{"num_attention_heads": 5, "optimizer": "muon_variant", "learning_rate": 0.00156, "lr_mult_qkv": 0.7, "schedule": "wsd", "decay_fraction": 0.789, "decay_shape": "pow", "max_steps": 7537}
MLP neurons of a small language model. Each row is named by its layer, matrix (up: input weights) and neuron, and shows model dimensions 32-159. Each number is 128 + 32 x the weight over its row's rms, rounded and kept within 0 to 255. Numbers have three digits each.
A block is one neuron, or neurons of one layer that tend to fire together. Before each block is what it responds to, as a language model described it from the Wikipedia text at the highest values.

Description: Number cells and pipes in the later columns of Markdown sports and stat tables, such as goals-against like 17 or 221, plus trailing header-separator dashes.
L3.up762:176096174142096181130127161168124131121157152071058056142095117170105138186110165187124123135112133124150126049119098159099097081130136097143105108082122129087151130132122156050151144187099144096139114111130143173066157104137091102126145151125151133072102173110122101155099133027162091127128128151138121118106130094129196114095122145112117184132147073176124109088120160142128195126152

Description: Prepositions or "to" right after a verb (often passive) that takes an action complement, as in forced to, accused of, tasked with, prevent from.
L3.up1164:155091133104083141143121143144165172130143159089115136173116187129096101128052085102127138081119123109110143140094192120105120102078131172098118145149173137153137162192097145075075100133159156101092169164120160085206148171128146109156150128134123157146116147090062147177136125096119111118124125158131143150077142110166125154108117083101084147205135102156104050123158150146116078084154

Description: The main verb directly after a sentence's subject, usually a person's name or he/she, in biographical or sports narratives (signed, joined, began), also === subheadings.
L3.up46:198152087080137118124073080089107136143058183126136141038147108110054175125142163107144083125086159167141101142105143091181147123148076195107118110137103130107104189106127082121126102136103120135100185091082077141107149162123158175084161123172147140155119118127174166108151205119144149111128127172146145148146163154087137092134172117044102108156158113069148126103147117124127123175139

Description: Function words in geographic location phrases that come right before a place name, such as the in along the Chunky River, on the south side, and from Heidelberg to.
L7.up142:138165147144174153107126171052151151129108094124114105142159171124201155128115151151118081134145168144172120195115221133146124128104132116128123082148133110140096098132079125088137098099158098130158072133142110123118150046119135111126091121128137126111110169141092170175118067138137143153155109110175150140064075141173167192132098110105096170115000168103072145144116139138131098105165
L7.up587:154057115122132097143107162122149150150112099145144064112104062161149133171140151134104151160136114118124160137157162117116154079114146194175157111160025162138145155120136112092101131111138112144148138132078155177098106114115076135100081123110151177055122088136144148049134151193126171064106108161157076138142069200111101151170063126103140146069088092106103110159128104141137106147145
L7.up647:190102078144146166121109133111151107158133125140139155183078107117089183118102155143150104143124166113117137113134127103118109073096146151145095058115160072167126116103113196156141087117134109176155152067228153156172124085130148150056060151134146100149121143109076141170130140144137085163141166134111136152088090145127164150171074132169208099110149125063145118135098087154089116140155
L7.up1071:161164143125098115122129145132129160152111115106156117166157075176196167101116148119112125156095119134124134144085118103160163103117201141153088135117163149138121058090100161170126097140179109107169081084196145215111146125152101134055084063141103091117160098114123161195103155112141170099175126124127141161142104137156163121124146162153100158116084122073084139154123118107155116169165

Description: The first verb (often was/were/is/are, or a past-tense verb like grew, went, became) right after a sentence's subject noun phrase.
L7.up191:102083114122176109131094080114140162141051169103098154102126110108146097155136111094155191118158127118137126121187111111151195119160084136122144107139164142095127136189122149175195143175124078128170088146107159140112133126130093141121164115123117149134115174118060100080145100073094118091108123102074119136156166092149067077152148154148149205114105127147100126131132193154111116124109
L7.up473:114124144114096126062146124176138108159128116153141140161089193156134186103163136116089158121095047129215124142139133165155110115139113121141181132178151169147099126193158145156157186137082136047157102116114171081102127158093122175106174122085143082061134110163078154131153131075157124138104116152168134142058119155128141102127154111121054191078160124133154117129151106100129091135127
L7.up830:108117165132105138181159148103162101192106126150166140128126133153087097183141119113142070127147141118133122127134140153093100128157104067085074133113156114094187168149132092102157148155074186162095063110131065147135126082126139158139132120204146170115134159130112167111157119170119142116127105093106123144006147109189147146177166138091131095120108125109135141170121109088101137157147
L7.up987:142151124135081155183147144147123125104094129147110178104178145098088135148113147085126087145087098062113076105104154088129126103086109118120116143136135161080094110160125163084113172122116079164133154131112071128096105165103139170141090118176126132177117167156132137099143105084151098114082119106116156117140134131139142131202158152136195163093130129152121116102113214140096108130141

Description: Prepositions and arrows marking a path or endpoint, mostly in route, railway or road descriptions, such as from X to Y, between, via, through, ←.
L3.up822:144132136132172128128134202095073111172110146108139081105154128159143130074094145176154091136115112156103142172103110123151163046106180108076061056122161105144093153168113124159122132175173040110150113086124145218151132111140133160120104134171125072143101185082155195166136115118095207118121171164120202151093078155170163124184076153135113140151100183141093140130109120174105131180133

Description: Tokens right before a further number: table pipes between numeric cells, thousands commas, time colons, decimal points, and words like over, nearly, were.
L8.up246:162120146102125052117133146104104179055095102097104142145119096106150093107097118181202084151126098186084085212104147081135154079086163143114131121115094196119124110061170126092087200118110117117160109115119146108144171090114127124130090076121094137150201137103106159165162113101101063135191140093166138123107143112160151064143041151180131082124165119132169114133123108127127159125108
L8.up415:134153168126121082126060128178161156170106095120124083184109147137106162071110151130096146113214085161115119167088102136140162128093159122106153162166129142121076117093150111116085115104119096131121173078140044130150149105107134144119109116115195106102113128163098178116126086151127088167114190124159107085161181106124128103144105084142162144086116106106156101132164121142083150115067
L8.up560:136130121152147114141146172095169196119100136104157140177174150067101150169089135073144142159167098138195100167144117107076161114117108103125148121139102079139109138094159112079100024100116092147115139061150155066154139058078170105136102128145151140136086114127164122158145138128095142154149093098154139094166166138163138117114134155140089202151152123176131048128145107087154136158156
L8.up635:100110173164164147107116133131125147130132107122163139113203098145087083125083105050181089117110093130066192098170119103084076123126117129099124171108148127161116112095126134152096118133121121141167169123157097170143130131141133059163165099096158140121172163152100130128120167201064107121152123070065162140118138143124151129138067119068110127130112157100136018125133107106171128107094

Description: Connecting words and dashes inside compound place or railroad names, such as Belfast and Moosehead, Sacramento–San Joaquin, Stockton-on-Tees.
L8.up65:131180183102139132161165133126113173108134158161145161094197160154186107131137111182067142120094112147105176174051147085138078066103081153157115131137120111063131126119108139159126116140140096104128155144082149165065154131151068077094124110121140109162138141154145187129092156084129163135165059095147109066090089110164140182161142115091132113131041094024057163160145120115134125182118
L8.up148:123124141118121112099109064111138115070134120102087131153069117160109161043194078120108089104080183166093138156099091112162141134108144097165152129152150067161105096151091130133139149115154127122145181104099150078118151082120154170122065113120169146150080159161109137128056159121137091203174160124125084124137102129131190098159099120104135150154128138109148164154080104160094156143111
L8.up308:130130156114138048095123134090130127114136144077185093124134133133133132071119126152142107113105103150095152133105167113107184130136146146066156091132135105091087117171148133190128103134181080088143087124119099151168112140164139097141074113082144065145166189136162197171096140197122118168159082163190110135099103092141117103176143123106146111159048180117081145129096134088103118139099
L8.up953:114202107096100095157071177144130125123161108120126115125132179127122135135141072175123103150097176087143175056113091154164106060185141070054117138168095080103091120131152142152149144130138167130164128127119134123145115105107088196141105095143162072143178149114161168146141135126144156121136100158144168134080092129089137153086133119099178182141145129151122134161098080123119114126130

Description: First token of a word or number that directly follows an opening bracket, quote, dash, slash, line break or heading marks, such as (C in (CLP), =="Candi", -"road".
L3.up1033:125185100116117082067130111095144042129126144075092167136117100146186121108181165150114118145080125093143123203102175098089129133055148134150112145163115173120093167155127070189140138152098146149157158086178133130156172091172123073163115111096145204134101085117191105109104093148189079130108133128090180095139155099098112128162126103148132059097147103126114158146144178152107151152159

Description: Prepositions and function words right after legal or criminal verbs in biographies and news, such as arrested for, charged with, jailed for, accused of; weaker on scattered other words.
L8.up101:176130142163051169122106136095133147089091176132126187143134090113138101100135151119097151086103129142096151102121123156190102097167166118105118134153101176120142126164080139078151086163120099116148121080106218114104091099133117133139150128133172153071157105077147108112118163094129136161144162173140152033116066157102132094113219113102121165112136193142199147069187149131128136127149
L8.up277:146103171136105157117155151163081139120129178157117122138162084103101149139097155109067080115087191155193119131115167129099133151179102130078123169095142126094112120122177091132131131142173136167088091146170142170124133084135092106080111099181114114113142113096172110101098121212173126098138114153101169098091148133153187143105148168141122074108149147136135137102100163133142127076100
L8.up720:144096169118126099164112126157092172173138124140133125079166144111174139093119110091122092145146156148139103096131134149150072117160113134122084094184170148088211114193184144105134101083090040089109144164119155118140145117153126120118141129054104113119156074151175097076135108058121172142151128075108145137097162153153120154132127118134103193143153142110131109100118151117174060176120
L8.up779:138138154101159067116111101102179154130149126148143214134112118157120083187101076117128155089136144140114031073127141169107116110149131175127129067124095135077117127131225108120121110149104122188122130123182109221121131075150090106120152104148162146122167134091131114118119119120068142146138115131119165112073176109116111122111110157152091138077110178137114169123131180093102091118117

Description: Determiners and possessives (the, his, its, their, 's) right after a preposition opening a time or circumstance phrase: "Following the", "During the", "By his".
L7.up400:121153154121105140133114120153092101140112150051097125107108113120134142124156147124134145136192173092107104105101132091092159164181137080132166175139109186133214117149108109142123125078118127120147104143136164153134131104158114133123136182147183070085157152179158068082086156154090137141151088113087131135105115132135165201139103109151120205132124181107123099148224087086071162168090
L7.up401:080158169221142134112102085135104133066137114045112118137115128152080076147166112153134130102132110114103120169073168139142135134168158177127095168185139123140122109143210090100139146116071122155126150161087185117122134152215112125155098108168124094091185135090181110123119109107079145130159150111112134129180164157171168166166143118120101115102116159178127144162111120150178059153168
L7.up706:158149182136134120178133104129160165145126140106091096069135097115199142125149122152094130090164143140097078168073135083138174128097125144152099096162189071070167101130174138176143196095113089140060144090082174084165081095137118166152146124078176124090141120183120132101106164191146120113102095136091102124148102151167134190081132180169109150117148137110156139111147074113156109114196
L7.up900:124093120155090097152104116135130113133096130102131124102158130148143148116182196112153175122152128084071124095128132186141167131142171116183097059183096152126112126184168134129044144070126143155128164180104104125145207073118140086184155130147166100051209145136156105108082093148128127139096096125063122180151123166182105152151169091164098155086167126075120157160156091088079116105147

Description: First tokens of Wikipedia table cells after a pipe (February, R, Set, Championship) and first fragments of split words in prose (c-ite, re-versible, imp-rudent).
L8.up80:145120088126136120108136181155157131095096108137116117152141160124120173102158100163145138142116090120162089129161121100153075130178118151166136138154124132117116088140071102069121203184073152156100188118153103087110154152077130136120114124160157147122092151129143141188112116099078152178162149136149138104150087100112141166112135145128126105142110148118058123125064148106206105178181
L8.up421:134106191133061082159099122125129095098135176146111144110090084128139158122147059152168141172058112165111053170100159122161110133146068110179120174145108105172105104110096099117115110168093105164169129050084119154183171142163140095163081089144080094212137136116148095096140123125142142148180173093117100128145091174152144102153113106140108093141089150126154091144093149132114131081155
L8.up422:116131098141141079120079109057138161134179119160125112109139123166062185120122151133095145132127136118167172146131134067130143132137084125124195141061073085161167119162124129154161136116085123121123111144106111080102156141146163127167113174129185125105084120101113103089164112132122114061127180162117118117106089108144099146115146133133112111119169114106076151066113154199117196177104
L8.up509:142159136152157162064165125083134163124107136171111139121087134189070178154108133132150140110159083108184088174125115083098144172123131104114075082084123166116115128144113167190105116138127129164161164113154170084110098159124128147160127137099148105120095119107123106196102082154099101137137093100125080169116117101116167158121105137158130147180122105076163101102109118104164162116167

Description: Pipe separators in Wikipedia tables that come before a number cell, e.g. vote counts, season stats, league tables; weakly, sentence-opening On/At before dates.
L7.up326:095176137176145158131114113130091139098039169140097104194123143041113161148154159132144090135134091118217126117096109114124065080088063095060114112149112063085152125141130093133160129142152106107123130108117107122065138198144139137111096128159198107131145128170101155102106146138098098155118120171154128078149140123086109106137157125132132124092155123169112130131145156091144126120133
L7.up344:160104108120165146112125162138126085136153151156141117131100151085138108106087145066164117084131139156131134114036128129163173142099142154102131124143083096166100140088115091114090140124119108116089153163119117075138077180130123107137096162140118169130145142128158115164119112134226070156182101176166116128154158205164076157133144167159135147099132098146088075101084117182115157098101
L7.up392:101186140136153148133095171115193126141109155074102111142111090130105105161112084083151082127135105151111153130159204165105112137153073155137080131103130067096129180148115066107114121146153104166118124152099142116133120100096075140123142130142140178141154119125124094140138125192109094147065134138094177144148145176117161152129061119174149159149125148135084108152127164191164098125084
L7.up867:153124135091180170161119177136118146178066122162146114154086086116096145187122108091172137147148108148158177113158133145057170083185124104106074129141085144134114123126148099132111070090144121118152113101127123122107145098141149132117074146100190139136089089146151149125108126129152065167123093163081104127186180119110159137122106089143074146099156160140134113104184182103149136212095

Description: Past-tense verbs of movement or change right after a subject in historical or biographical narration, usually followed by to/in, such as came, arrived, moved.
L8.up28:166157178139170159190106090155189087114108143090160112116085146136136139163101093131099143138117064153142130151097139147190079071110148148122117114123079105058112077097075116136103108123109139111088114183108115142156138131083094139125087134141157121145200044077194149101154154152088140144151123131156152114080141148137076112122126126186159117121140168149076171146132185207159118135125
L8.up154:133173123180133177127106216160118144144151176173177105130166095125106101102102099093153108123133093104136194101144130163114168117120148087135064129164117152079025092157160135129114159131166132120116129133164112157173081111079133145071091133116126117154058075078145168123171189074168138094168081061128144144096147087139193159170170166076149069132104086104147136134112092137085102112116
L8.up262:107141151129138154129111164177109169118153175164175140122164113130120143066157123116095157078067103096163097101082144122111125118096137122059066154159165183105174152130127129177107097192163145105122135147159097140222163107106139125118132098165106136140118101073215177115168206053183159076106130091112098105136165096139179137180129170071108157122144085098125186145136154125153100140138
L8.up297:074153122129163134174138157092109087116125134142090130119163117145096120117126150126118136146098094145138117121064093142171142138142106157092085142128111152072156155116078111117120120102115133122132125130164096170109124103097121128124098139137186086219112163113143111148161092124093199134105124125177161125102158076163130129132122118115109145099093123145159147100138146165145133144187